config = dict(
    n_layer=16,
    d_model=192,
    n_head=3,
    n_kv_head=3,
    head_dim=64,
    d_mlp=512,
    vocab_size=8192,
    activation='swiglu',
    norm='rmsnorm',
    norm_place='pre',
    norm_eps=1e-05,
    positions='rope',
    rope_base=10000.0,
    rope_fraction=1.0,
    qk_norm=False,
    attn_scale=0.125,
    bias='none',
    tie_embeddings=False,
    parallel_block=False,
    init='uniform',
    init_std_qkv=0.042,
    init_std_o=0.0,
    init_std_up=0.042,
    init_std_down=0.0,
    optimizer='adamw',
    lr=0.00255,
    beta1=0.95,
    beta2=0.99,
    weight_decay=0.097,
    lr_head=0.00639,
    grad_clip=0.5,
    warmup_steps=281,
    schedule='wsd',
    decay_fraction=0.802,
    decay_shape='linear',
    final_lr_fraction=0.0,
    batch_tokens=65536,
    seq_len=256,
    doc_mask=True,
    train_tokens=415500000,
    steps=6341,
    dataset='wikipedia_en',
)
MLP neurons of a small language model. Each row is named by its layer, matrix (gate and up: input weights) and neuron, and shows model dimensions 96-191. Each number is 50 + 10 x the weight over its row's rms, rounded and kept within 0 to 99. A neuron's up and down rows have the sign that makes its largest values positive.
After each neuron's rows, "fires after" lists the tokens most often just before its 100 highest values on Wikipedia text that the model never trained on.

L3.gate271:49 51 65 44 61 54 48 54 38 78 44 61 34 51 48 56 16 64 41 46 63 65 43 54 53 65 60 41 47 62 65 41 61 58 44 50 30 52 48 63 28 45 49 33 59 62 48 44 52 49 63 55 60 55 64 56 45 55 48 35 59 46 60 59 54 47 53 43 42 45 50 63 39 58 68 31 46 50 35 55 57 36 72 45 42 58 48 50 60 57 55 45 50 49 64 37
L3.up271:54 39 48 48 48 45 71 46 47 44 46 41 39 34 47 37 41 46 38 50 37 46 61 44 65 46 47 46 58 50 59 57 54 66 52 44 52 47 49 56 66 54 41 54 44 61 32 39 49 39 52 43 51 56 41 46 42 52 61 55 64 45 48 56 58 24 57 56 52 44 50 42 47 48 56 59 51 45 40 58 63 57 59 44 40 52 57 70 53 38 50 57 49 51 47 46
fires after: "\n", "."

L3.gate308:59 43 69 60 43 55 45 57 55 53 46 53 72 33 42 51 64 55 60 46 49 48 43 41 57 64 61 63 46 57 50 45 46 53 29 39 34 62 38 65 45 68 50 36 51 55 33 48 50 32 32 55 54 46 54 47 52 47 43 55 62 53 42 39 61 46 42 41 48 68 38 53 60 61 46 67 47 31 40 25 47 39 40 46 39 59 47 46 44 56 55 51 58 46 49 40
L3.up308:49 50 51 41 43 51 39 61 52 30 61 61 59 58 35 62 43 72 47 42 35 48 52 60 47 64 37 40 44 50 32 70 45 54 39 46 35 46 46 47 54 54 53 62 38 41 48 59 54 59 56 42 45 50 22 60 50 50 47 60 47 50 40 62 58 34 41 48 49 49 38 53 32 42 29 47 45 53 66 45 58 44 72 60 33 40 59 48 41 49 64 61 60 46 35 64
fires after: ".", "\n"

L7.gate363:62 43 44 51 47 50 49 49 48 43 44 48 35 52 47 41 36 24 60 64 46 41 43 39 46 54 74 60 61 50 35 50 56 52 54 41 57 47 60 64 41 57 35 44 37 44 53 42 49 49 46 62 49 41 65 40 37 50 24 37 33 58 45 42 50 41 58 75 42 49 71 34 54 60 49 46 49 54 39 49 50 35 40 42 53 49 60 65 53 36 42 56 52 53 54 51
L7.up363:50 56 49 47 29 59 60 36 50 54 43 46 66 38 31 45 61 35 55 63 59 70 55 63 59 64 39 68 49 48 38 30 61 39 54 62 45 52 65 53 40 38 44 30 47 47 52 50 53 51 61 56 60 58 52 37 49 45 50 41 64 56 60 36 38 36 50 42 41 61 47 62 53 64 44 58 59 38 72 52 61 47 63 56 51 44 66 48 47 54 37 65 46 56 57 43
fires after: "2", "0", " ", " F", " $", " Ch"

L4.gate107:60 29 52 48 56 46 37 52 49 47 46 70 68 47 52 53 42 43 53 62 66 52 48 41 61 45 51 50 50 58 53 49 51 44 53 46 48 30 40 57 63 55 52 45 51 41 42 49 53 48 54 52 48 39 49 43 34 66 47 59 49 59 45 48 64 66 37 50 77 70 62 46 52 68 49 46 43 57 48 44 53 29 56 58 49 35 32 57 49 46 42 63 48 37 42 56
L4.up107:40 38 52 54 58 52 48 51 51 41 57 59 65 46 58 35 48 45 38 25 43 53 44 40 40 46 57 64 53 54 52 49 41 41 64 49 46 48 37 56 62 66 53 28 62 64 58 53 54 39 48 26 70 23 59 56 46 48 48 46 56 53 38 55 49 62 38 43 56 60 53 39 50 56 46 70 38 58 38 33 52 34 42 55 62 58 76 39 39 35 52 46 63 59 68 50
fires after: "==", " Territ", "===", " describ", " Val", " Succeeded"

L2.gate296:65 56 48 35 48 53 44 53 34 74 33 51 42 34 41 47 47 47 55 52 57 40 61 47 71 48 41 57 64 48 48 42 45 64 56 35 55 48 51 55 56 59 46 54 43 46 53 49 40 34 37 49 45 55 51 53 57 54 52 42 75 62 66 54 53 52 57 60 40 48 39 34 55 60 56 42 27 69 39 51 62 53 38 37 48 32 53 46 48 46 45 63 50 55 44 77
L2.up296:40 64 51 37 69 46 51 50 48 65 40 46 34 43 55 48 59 57 54 69 44 60 59 60 47 39 53 50 67 48 48 48 41 51 51 30 46 46 63 48 61 57 55 50 46 48 42 46 60 43 28 62 59 33 50 40 36 80 50 44 69 49 56 49 61 35 36 59 49 51 50 56 59 62 58 52 57 50 54 45 63 42 45 55 43 38 52 45 66 65 60 56 73 54 53 43
fires after: "==", " ==", " ==="

L3.gate160:48 59 59 64 31 57 50 48 53 43 38 60 63 73 54 48 49 53 28 38 41 49 65 28 52 49 62 46 32 43 34 59 48 37 46 58 52 40 38 31 49 60 62 32 43 45 43 31 26 52 54 54 46 63 42 54 68 43 39 42 52 41 61 47 45 41 58 45 64 39 58 38 50 57 38 41 48 52 50 51 44 39 37 65 38 57 26 48 59 57 50 50 57 43 53 39
L3.up160:53 58 47 43 61 64 55 34 45 57 57 33 43 68 50 43 56 67 48 48 49 48 50 44 58 28 66 39 66 52 45 52 48 70 43 46 56 32 61 50 43 38 52 39 54 43 53 36 39 44 41 52 56 51 61 48 44 42 46 37 53 38 45 55 50 49 47 33 52 29 52 56 64 61 42 56 63 51 47 59 51 55 54 46 33 55 48 25 42 50 54 51 56 53 49 49
fires after: ".", "8", "6", "7", "9", "5"

L9.gate427:41 49 53 58 42 32 53 47 55 58 51 54 38 45 34 31 38 47 45 58 39 51 40 47 37 57 48 53 52 57 24 35 67 45 55 39 35 67 39 59 46 52 55 41 62 41 41 37 38 54 73 45 37 55 55 47 66 37 48 53 35 57 58 53 41 49 46 60 34 56 66 83 48 56 52 54 47 38 49 58 41 71 40 51 49 39 56 71 39 54 47 48 53 61 57 64
L9.up427:46 41 59 51 31 56 56 41 55 49 59 45 68 30 37 41 51 54 56 55 47 46 47 50 28 40 38 38 61 76 53 27 55 53 56 42 50 50 41 52 39 48 61 53 57 43 53 32 47 35 62 57 35 65 54 47 56 40 53 47 35 59 52 55 58 52 63 44 42 44 60 79 68 63 66 56 44 47 49 36 43 57 48 59 48 37 59 53 46 38 35 53 70 60 55 60
fires after: ";", "0", " —;", "1", " No"

L3.gate52:52 40 52 34 44 35 57 36 43 61 50 51 66 58 41 44 54 44 53 59 53 53 45 51 43 68 53 56 38 58 65 51 61 45 59 50 69 54 53 50 47 57 42 46 68 66 53 33 47 72 31 49 50 40 56 65 36 40 29 36 61 54 54 41 57 38 50 42 42 40 43 42 47 48 52 54 45 35 63 49 68 48 48 50 31 50 54 66 53 64 49 44 57 41 35 40
L3.up52:59 43 49 54 37 59 56 33 34 46 32 48 56 60 57 61 57 61 46 48 49 67 53 53 56 55 44 38 34 45 49 52 58 65 57 42 58 66 49 46 55 69 44 36 64 53 48 42 47 73 71 52 43 48 71 51 45 32 40 48 55 38 54 59 54 45 52 40 39 62 50 51 35 35 45 54 36 53 54 70 71 37 44 38 33 43 43 60 66 45 54 49 45 39 64 56
fires after: " (", " Japanese", ",", " was", " \"", " -"

L3.gate361:67 57 56 45 65 66 57 46 49 62 34 43 52 48 54 40 34 51 49 60 53 38 49 51 65 33 42 50 65 55 37 56 53 61 58 33 47 43 53 58 43 55 51 50 52 32 49 34 46 52 48 65 56 47 60 68 55 57 50 44 58 56 49 58 73 43 49 27 56 53 67 46 48 65 53 62 52 51 30 49 48 54 52 61 52 59 38 58 64 30 46 63 49 60 60 50
L3.up361:38 52 54 48 74 68 41 49 20 63 48 54 62 49 58 49 38 58 74 70 36 59 64 40 58 35 51 63 56 46 31 56 37 50 56 39 63 49 50 44 46 46 44 51 47 36 49 60 44 50 55 66 70 77 57 41 43 55 43 50 38 37 44 60 58 50 51 52 56 48 57 49 40 55 57 49 55 62 56 52 41 56 29 53 51 39 36 60 61 35 31 50 47 47 66 54
fires after: "==", "\n", " ==", "==="

L4.gate10:63 49 56 39 51 40 35 54 35 53 58 59 52 57 45 55 65 36 48 54 55 50 36 45 59 45 67 47 57 71 50 48 56 45 58 41 62 47 68 79 35 61 52 60 51 49 44 51 50 54 42 46 32 49 58 40 46 47 46 55 41 56 57 45 56 47 36 47 53 32 63 56 44 65 56 67 34 30 53 52 58 34 47 57 62 49 57 40 61 38 61 56 41 49 52 31
L4.up10:56 56 64 31 64 57 37 59 45 45 48 69 52 51 46 57 32 53 39 47 47 44 46 44 64 63 44 51 45 50 46 75 57 37 52 32 45 46 49 58 56 49 43 59 25 54 61 39 57 56 38 33 40 51 36 57 46 48 26 54 42 46 43 56 61 23 52 47 41 65 47 40 49 51 53 57 38 53 31 54 26 60 52 51 69 47 69 46 51 68 72 40 54 57 43 44
fires after: ".", "W", " w", " W", "\n", " H"

L3.gate303:33 32 47 43 57 46 65 45 46 50 42 44 47 54 59 37 34 55 50 49 42 45 39 51 49 56 50 29 47 45 63 55 49 60 48 65 45 44 55 61 60 60 58 31 62 72 44 48 54 62 59 38 61 49 59 43 55 37 51 54 46 73 36 56 51 61 60 55 54 46 61 39 28 45 67 46 47 51 47 57 64 47 63 66 54 44 50 39 50 32 66 76 52 50 65 60
L3.up303:27 47 57 25 37 40 61 46 46 45 62 51 60 35 52 47 45 61 29 74 51 72 45 56 59 36 49 40 46 57 46 39 55 53 41 47 54 50 53 57 58 58 55 48 49 60 28 55 60 30 57 41 41 55 51 57 40 40 58 60 32 52 54 58 50 66 46 52 63 58 59 49 31 38 41 58 47 50 32 51 44 47 65 54 57 40 56 44 38 35 28 49 64 52 61 60
fires after: "\n", "|---|---|---|---"

L12.gate7:39 54 45 63 39 35 65 53 50 48 52 49 33 59 38 42 55 40 68 72 70 43 42 37 36 43 51 75 51 50 51 52 64 54 41 44 50 61 30 64 34 36 49 59 51 43 44 39 41 66 57 67 43 46 63 49 59 47 43 62 50 58 73 46 50 38 53 50 59 48 52 45 52 58 59 59 37 41 55 51 38 53 31 64 46 57 58 38 50 49 52 35 42 62 58 41
L12.up7:37 53 51 58 54 35 74 19 65 53 39 33 30 47 40 42 51 45 49 57 67 34 43 52 48 46 43 63 37 50 47 61 64 53 63 49 52 53 46 55 50 39 62 66 59 47 50 51 59 63 59 49 38 45 57 44 44 44 66 55 61 69 55 45 50 66 51 48 46 42 52 43 51 58 58 55 48 46 50 41 51 56 40 47 62 63 44 49 47 46 48 50 48 44 72 30
fires after: "0", "1", " "

L3.gate440:49 49 49 60 26 54 67 47 62 62 46 33 37 41 39 62 47 66 33 47 36 53 52 40 43 54 49 38 57 28 29 42 44 54 36 52 45 50 50 42 32 54 44 35 55 35 40 37 60 58 52 54 36 56 59 46 45 31 53 57 37 53 64 62 62 43 43 42 43 38 75 45 46 59 45 49 36 49 52 52 49 61 41 59 34 58 48 43 56 60 40 62 48 71 38 36
L3.up440:24 39 48 48 41 55 62 39 56 56 47 43 45 46 63 38 34 75 45 41 37 45 60 42 53 38 62 45 55 51 32 33 35 62 51 60 47 34 46 45 43 45 37 30 60 43 48 42 42 34 58 49 50 68 67 42 58 32 52 64 62 55 63 58 62 44 46 37 43 39 59 53 47 38 56 44 39 42 45 53 63 52 36 44 53 49 49 38 55 40 63 56 50 53 52 44
fires after: "1", "0", "3", "4", "6", "2"

L11.gate233:30 47 66 47 53 35 53 51 46 53 46 69 49 39 53 34 52 61 47 39 42 36 56 56 57 47 73 49 59 66 57 20 54 37 35 35 48 56 48 63 44 53 49 49 60 48 25 34 49 50 51 61 33 31 61 50 68 43 48 56 56 53 57 41 55 48 53 64 42 59 43 51 63 52 44 51 40 56 51 36 48 50 50 43 64 48 42 42 54 75 57 32 57 53 41 52
L11.up233:63 43 40 73 40 46 59 57 55 57 41 64 43 42 59 55 59 55 64 60 42 56 27 48 52 52 52 62 47 47 48 44 51 49 45 48 28 39 46 59 59 54 51 38 43 47 44 46 35 55 61 53 51 38 59 52 70 40 45 46 64 67 61 54 40 52 49 47 42 35 55 42 61 48 52 43 46 47 56 61 48 50 55 55 36 41 39 39 29 32 45 48 53 59 50 33
fires after: "2", "1", " (", "9", "6", "0"

L3.gate198:63 50 44 53 53 54 39 34 51 60 48 55 54 42 58 46 63 44 53 68 54 50 66 31 56 56 55 59 42 63 48 47 44 45 56 39 81 64 52 72 46 60 40 33 59 45 58 32 47 52 51 52 40 40 47 52 41 46 48 50 54 56 61 73 50 54 40 47 49 52 61 46 47 54 51 68 46 61 64 55 46 37 52 58 50 33 47 51 55 53 58 72 33 44 52 34
L3.up198:48 52 63 48 65 60 47 48 39 80 47 67 53 44 56 52 51 47 39 52 52 41 58 31 43 53 61 54 46 40 51 52 50 57 48 48 42 42 50 48 52 52 48 52 58 60 34 41 54 52 44 68 46 34 49 61 77 50 53 61 51 60 53 50 83 60 50 32 42 55 31 44 38 46 50 68 53 47 48 38 69 47 59 58 35 37 55 53 59 43 37 54 71 55 54 59
fires after: "\n", "==", "==="

L3.gate96:41 50 41 39 69 59 53 30 43 43 60 52 62 40 35 46 41 39 57 55 52 61 52 32 61 59 53 44 54 51 53 60 47 42 56 64 44 41 32 60 57 42 45 50 46 51 61 68 41 61 39 48 55 45 44 54 56 60 25 32 56 59 34 51 49 47 60 57 63 63 40 44 44 77 52 29 47 45 55 37 56 55 68 32 50 46 44 47 55 60 47 54 38 53 51 46
L3.up96:55 51 55 48 54 40 48 62 53 66 51 47 52 35 53 51 50 48 57 68 65 46 59 64 67 45 55 34 49 74 64 55 46 58 49 36 69 40 61 56 49 32 37 48 51 48 39 38 68 49 45 52 50 47 52 62 34 59 51 70 29 49 37 72 54 48 58 52 43 63 56 56 45 46 44 60 60 47 38 54 63 50 62 51 45 51 63 49 52 48 54 49 61 51 71 26
fires after: "\n", ".", "-"

L3.gate124:65 53 67 58 34 52 55 57 42 66 41 52 43 49 35 51 39 32 65 75 46 54 54 14 45 40 56 59 43 46 42 46 65 46 49 44 46 33 51 46 46 56 61 44 44 48 44 45 43 44 45 61 36 53 39 60 57 52 54 60 53 39 47 56 57 53 51 26 45 60 43 33 50 75 67 64 43 47 33 41 54 53 48 57 56 56 55 60 33 51 39 46 57 59 52 48
L3.up124:47 46 70 47 38 56 53 42 49 69 54 45 63 31 58 48 52 48 52 52 48 51 47 49 54 58 56 68 46 31 60 70 58 63 65 42 44 45 52 44 46 68 49 57 51 28 68 55 40 43 40 65 65 55 51 58 55 57 51 37 59 57 57 53 45 49 53 33 62 56 50 45 47 63 73 33 49 58 63 36 44 47 50 52 44 47 46 34 64 46 54 51 55 43 44 59
fires after: " (", "\n", "-", " \"", "=="

L3.gate506:52 51 42 44 54 49 58 53 48 63 63 58 44 41 52 52 57 53 45 58 56 52 36 58 65 37 61 69 56 59 57 61 68 58 63 34 42 49 72 73 57 69 45 41 41 52 33 43 53 41 49 54 50 42 41 51 36 55 46 41 52 56 40 66 53 69 34 47 50 43 42 43 50 76 32 61 44 42 51 32 46 37 61 51 32 57 52 48 48 59 53 69 57 57 55 59
L3.up506:52 57 51 35 58 54 58 65 45 54 47 45 57 32 67 62 57 54 47 44 64 70 44 33 51 41 34 46 54 38 40 36 39 52 36 49 42 39 60 53 35 42 51 34 48 39 51 48 43 40 44 51 64 43 61 39 47 45 47 43 56 63 59 45 58 52 52 47 58 35 51 51 63 55 68 52 43 55 58 34 36 47 41 48 57 52 43 59 61 43 54 57 57 58 47 47
fires after: "\n", ".", "==", "|---|---|---|---"

L3.gate172:47 41 50 54 48 45 66 46 32 45 41 56 51 56 28 41 53 38 62 48 61 62 53 40 57 48 66 56 62 55 54 28 47 54 50 33 42 47 53 48 44 53 44 52 46 66 55 54 42 38 48 53 51 76 68 44 35 40 40 61 37 63 56 56 68 55 66 55 56 36 55 43 71 40 49 38 31 35 66 44 45 50 47 42 35 47 32 44 44 55 50 60 41 60 50 59
L3.up172:47 54 63 46 45 55 58 56 45 54 54 41 35 57 31 53 39 40 64 42 69 51 35 49 68 45 54 46 59 65 40 43 48 63 54 57 48 49 41 44 51 57 59 67 62 39 70 46 60 47 69 36 46 70 36 44 45 40 55 50 38 53 48 40 58 53 45 48 62 36 74 55 61 48 49 54 39 35 62 38 66 66 54 45 49 51 44 49 51 44 52 46 53 59 74 59
fires after: "1"

L2.gate303:40 57 55 40 64 58 49 61 36 71 57 56 38 50 53 38 57 53 33 63 51 56 47 44 54 52 46 54 91 51 40 58 45 66 67 37 57 54 47 56 71 53 48 40 38 41 42 45 34 32 39 50 45 45 57 46 59 62 47 39 72 58 50 44 54 53 54 69 42 42 43 41 43 53 45 58 31 62 40 49 57 55 55 63 44 51 56 50 63 62 50 67 46 57 56 49
L2.up303:60 52 52 45 63 71 55 45 50 61 46 33 52 54 41 42 77 55 57 55 66 65 63 55 52 25 51 66 47 47 54 48 45 64 60 59 40 48 49 49 58 49 44 55 54 44 52 54 60 32 34 52 56 59 72 58 48 66 56 66 46 55 39 68 52 50 60 71 47 54 61 41 38 43 47 50 58 46 48 37 59 65 30 47 41 43 51 59 51 54 37 64 51 66 35 67
fires after: "==", " ==", "===", " California"

L7.gate32:60 58 65 51 60 60 35 52 58 63 49 62 45 46 48 25 52 63 45 41 43 33 46 30 47 28 67 67 53 62 54 33 52 38 58 57 57 34 50 60 56 57 58 38 54 58 45 23 49 46 55 40 59 46 57 53 65 64 38 43 59 32 41 55 59 43 48 36 63 44 51 47 40 48 43 33 40 55 51 47 48 49 52 59 48 44 41 63 46 45 48 43 39 37 48 55
L7.up32:51 62 56 61 37 27 41 45 38 73 27 53 37 62 46 59 51 52 49 59 39 49 23 51 57 41 57 45 56 45 62 52 60 46 45 46 58 31 60 48 56 48 49 49 47 45 46 36 50 48 55 48 63 56 58 46 41 41 38 43 35 33 59 52 50 31 55 40 60 34 46 60 58 30 67 36 36 44 51 46 56 53 49 46 56 42 50 27 51 60 48 56 34 59 30 37
fires after: "8", "7", "9", "6", "3", "4"

L7.gate41:57 60 55 42 44 68 43 48 59 59 65 70 48 44 52 43 67 60 50 57 48 50 46 68 56 53 69 59 52 65 49 45 64 61 39 57 47 51 35 55 56 59 63 53 40 53 48 51 56 60 56 47 44 35 48 60 68 48 43 40 61 33 67 30 59 58 42 69 28 42 62 52 61 89 36 47 39 42 37 40 51 50 39 33 55 58 39 62 53 39 24 55 51 48 54 56
L7.up41:49 29 58 43 39 56 48 38 31 66 57 55 62 62 49 60 57 61 48 36 43 77 49 36 50 45 53 49 49 47 42 62 50 56 68 32 34 37 43 31 57 53 44 46 54 38 46 44 51 40 52 42 44 46 41 56 45 62 53 72 67 57 61 38 43 47 51 41 61 46 53 53 65 56 48 38 51 56 44 45 50 75 40 48 56 47 70 61 50 47 63 56 46 53 62 60
fires after: " the", " S", " b", " A", " a", " un"

L4.gate112:61 53 48 34 57 60 50 53 29 73 29 61 57 65 54 33 60 42 56 55 65 59 41 52 43 38 50 38 43 51 44 39 65 51 33 59 38 27 41 46 41 62 57 46 59 49 63 39 48 48 54 55 48 52 51 54 45 57 43 53 43 69 65 51 59 58 53 35 31 37 42 38 48 63 68 32 54 42 57 47 49 52 47 41 58 37 32 45 57 65 61 44 58 58 55 44
L4.up112:29 37 54 55 47 72 59 34 37 52 32 29 47 50 52 40 61 64 52 51 42 39 45 48 56 44 50 42 63 50 56 47 54 48 51 56 42 64 63 25 80 61 53 52 58 54 59 43 46 50 46 36 47 51 51 46 61 47 47 47 71 61 61 42 68 72 42 50 44 40 52 50 47 45 47 45 40 46 52 60 47 56 50 36 51 51 42 50 46 37 53 44 62 63 56 56
fires after: "0", "1", "2", "4"

L3.gate447:59 49 75 49 65 34 62 52 41 61 55 43 43 65 63 42 62 47 56 51 53 44 37 51 48 25 65 50 59 60 67 41 55 53 38 56 59 52 53 57 37 66 61 30 57 57 45 47 60 39 52 60 26 65 51 70 48 65 44 44 55 60 55 52 49 65 64 29 53 41 39 56 60 59 60 59 54 48 36 43 62 57 70 46 37 39 53 63 46 69 64 45 64 38 58 38
L3.up447:61 47 56 42 53 59 47 30 45 61 44 57 52 48 47 42 56 62 47 48 54 46 28 34 46 47 34 56 36 39 56 52 49 52 46 56 47 66 61 61 34 63 64 41 34 51 81 44 51 54 55 54 57 42 57 52 38 49 43 49 38 40 55 51 44 68 35 33 48 62 54 31 46 54 61 50 46 49 44 50 53 55 27 41 48 53 48 59 55 32 37 50 54 51 53 37
fires after: " (", " \"", "-", "."

L3.gate331:35 51 51 49 46 40 62 28 51 56 47 54 58 27 53 23 61 31 65 60 53 53 58 53 49 56 50 60 59 53 47 48 64 44 48 57 30 43 37 61 52 51 55 39 55 54 53 43 62 51 42 31 43 57 69 43 50 71 55 57 55 47 51 25 64 47 49 41 55 47 55 36 31 56 55 51 37 30 50 37 57 42 55 49 49 32 43 49 52 60 53 59 65 43 61 42
L3.up331:56 50 62 63 40 60 52 58 57 61 24 54 35 47 45 55 47 33 46 36 69 64 37 57 45 52 54 59 42 41 57 32 65 59 40 50 58 38 51 59 35 46 48 49 51 35 65 48 50 42 47 48 52 64 33 62 42 33 30 64 41 37 49 42 44 65 55 45 45 51 36 17 60 49 63 47 32 55 38 53 50 38 31 50 65 58 39 62 59 34 40 38 55 49 65 40
fires after: "\n", ".", " the", "==", " ("

L7.gate274:51 46 47 67 45 47 61 53 32 57 42 50 52 63 49 56 62 36 46 59 45 47 44 56 43 59 67 62 56 55 50 23 69 60 51 62 60 39 48 55 34 59 38 59 35 44 40 45 68 44 40 71 48 48 53 55 48 44 40 45 32 50 60 51 55 56 39 62 46 37 50 42 46 49 44 42 56 50 25 51 53 75 22 63 47 54 39 50 62 61 29 50 48 38 55 64
L7.up274:60 37 36 49 53 48 58 44 61 54 38 63 24 34 50 43 35 45 47 62 58 54 47 63 68 43 49 51 57 35 44 35 54 39 46 68 73 48 44 59 50 58 52 52 57 61 45 46 49 59 51 50 47 47 31 55 52 52 44 53 60 54 48 38 47 33 53 58 63 56 40 60 32 40 41 38 59 39 45 62 73 40 46 52 45 23 66 56 51 60 37 38 60 38 30 50
fires after: " |", "1", "0", "|", " ", "d"

L2.gate504:52 63 62 57 50 58 41 51 35 55 59 38 48 39 51 54 48 50 52 67 60 50 56 44 66 38 46 43 67 50 49 47 37 60 60 30 57 58 61 55 59 49 39 35 56 55 46 40 42 36 35 55 44 48 60 39 38 64 46 52 61 60 52 59 47 29 49 57 49 36 47 53 42 60 56 38 40 52 39 66 59 57 45 64 40 38 65 51 54 44 35 53 57 44 60 53
L2.up504:45 61 43 53 42 56 46 50 42 61 41 37 41 33 36 48 42 51 63 70 51 50 55 55 54 39 47 44 58 38 46 47 52 53 58 23 62 49 48 53 56 46 42 54 65 54 49 45 48 42 30 69 50 36 57 46 56 66 60 52 62 66 54 57 63 59 50 68 59 41 45 52 52 61 57 40 45 49 46 64 52 37 58 54 39 45 63 58 50 48 45 88 63 63 71 55
fires after: "==", " ==", " ===", "==="

L3.gate262:70 52 61 54 56 52 52 59 52 43 48 73 74 56 50 41 71 72 53 33 41 51 50 62 56 39 42 74 48 58 50 36 55 45 43 46 45 30 62 45 52 38 51 49 52 45 34 48 37 45 49 51 46 54 64 65 42 56 43 41 41 59 49 42 70 47 42 48 41 65 57 48 49 54 46 55 27 53 57 32 49 45 43 79 61 50 46 67 56 49 59 56 36 40 50 46
L3.up262:57 47 51 49 59 41 61 37 48 37 49 60 46 49 51 43 56 43 39 46 48 42 68 33 44 46 33 59 34 48 41 46 50 37 39 43 55 44 48 42 43 42 58 40 51 39 60 43 52 57 59 52 47 40 47 59 45 37 41 46 46 47 62 60 32 49 65 38 60 37 46 51 61 55 66 57 24 46 62 52 53 40 12 58 49 53 58 42 65 45 53 51 46 42 49 26
fires after: "8", "2", "3", "0", "6", "1"

L2.gate479:36 27 37 25 40 54 55 44 52 64 50 41 53 49 46 49 51 39 48 47 40 47 40 40 31 64 42 55 49 55 51 53 61 42 49 40 35 45 52 43 62 51 59 58 53 46 43 37 66 53 44 44 54 44 61 55 63 58 49 60 53 54 47 44 59 63 20 49 54 45 46 31 46 69 49 52 49 58 46 41 65 38 63 59 49 29 45 47 56 60 45 47 52 66 50 53
L2.up479:44 18 28 37 39 53 60 46 53 72 63 40 50 40 60 43 58 53 43 49 57 47 60 44 41 48 56 71 45 63 51 44 49 44 23 33 23 34 48 45 62 46 62 62 53 48 50 52 70 38 54 42 39 40 48 41 69 59 47 41 66 63 45 50 57 44 28 50 55 56 31 37 30 42 53 48 43 50 41 50 57 45 66 53 65 46 50 58 48 50 55 50 48 41 41 41
fires after: "\n", " ="

L10.gate123:37 50 53 46 42 53 57 69 37 64 57 53 45 44 52 44 52 56 50 54 50 71 50 47 68 57 46 26 67 65 51 58 46 44 53 55 56 50 51 64 40 61 43 50 63 45 38 58 61 61 61 61 58 47 45 59 42 51 39 35 64 57 74 54 52 43 43 49 56 50 47 40 45 53 48 42 40 64 29 50 56 44 65 44 43 51 59 53 28 43 45 44 59 56 62 61
L10.up123:51 50 52 51 41 34 50 57 41 44 40 39 56 41 52 64 64 58 46 62 36 59 47 59 41 52 50 58 80 51 42 58 46 55 49 46 51 48 36 41 68 34 47 48 47 42 29 46 56 49 56 60 47 47 53 63 60 42 66 52 55 38 58 55 65 48 46 63 31 56 39 45 37 60 29 47 56 63 56 46 58 51 45 66 30 41 47 55 67 59 51 44 39 57 57 51
fires after: "==", " ==", " career"

L3.gate129:44 37 69 37 49 56 63 54 43 48 37 43 61 48 53 43 52 46 56 22 54 34 58 44 66 51 53 40 42 54 46 61 55 54 68 53 52 54 60 42 37 46 66 44 59 38 59 52 46 50 70 33 47 67 54 53 50 45 46 45 63 59 52 61 41 57 38 54 60 49 64 50 53 55 50 44 40 52 38 32 44 61 56 43 54 41 30 56 46 52 61 47 48 44 43 28
L3.up129:39 71 46 48 31 35 62 50 49 60 48 47 48 57 75 64 34 62 42 42 37 49 39 49 43 28 65 50 51 52 35 43 63 59 49 46 62 58 46 42 47 62 57 46 41 36 45 35 49 48 63 44 43 40 46 64 35 44 35 45 56 54 65 60 45 65 42 51 44 60 46 44 54 52 47 59 55 72 54 32 16 43 58 42 45 40 41 67 36 38 40 46 47 45 43 30
fires after: "\n", " was", " Apps"

L12.gate178:48 42 31 50 48 57 45 41 49 46 59 54 51 27 46 62 58 46 61 57 54 69 35 48 64 22 58 36 46 45 52 44 52 47 44 65 43 37 42 47 53 61 51 51 50 38 52 38 51 54 44 42 43 64 40 56 42 39 52 45 50 78 63 58 57 34 43 53 57 39 66 52 30 56 41 51 71 43 37 53 31 71 64 37 35 28 49 53 45 52 54 59 60 54 52 46
L12.up178:49 46 32 40 56 30 62 50 54 53 42 55 50 51 30 57 50 73 26 55 54 35 49 51 42 36 57 41 43 65 59 52 54 53 54 57 42 61 64 40 69 61 61 45 43 41 43 38 40 30 45 63 39 52 40 60 37 45 59 38 52 49 44 52 57 43 63 40 31 43 54 61 53 27 43 49 68 63 36 63 46 49 48 48 34 33 47 44 35 44 37 51 66 50 57 53
fires after: "\n", "|", " ("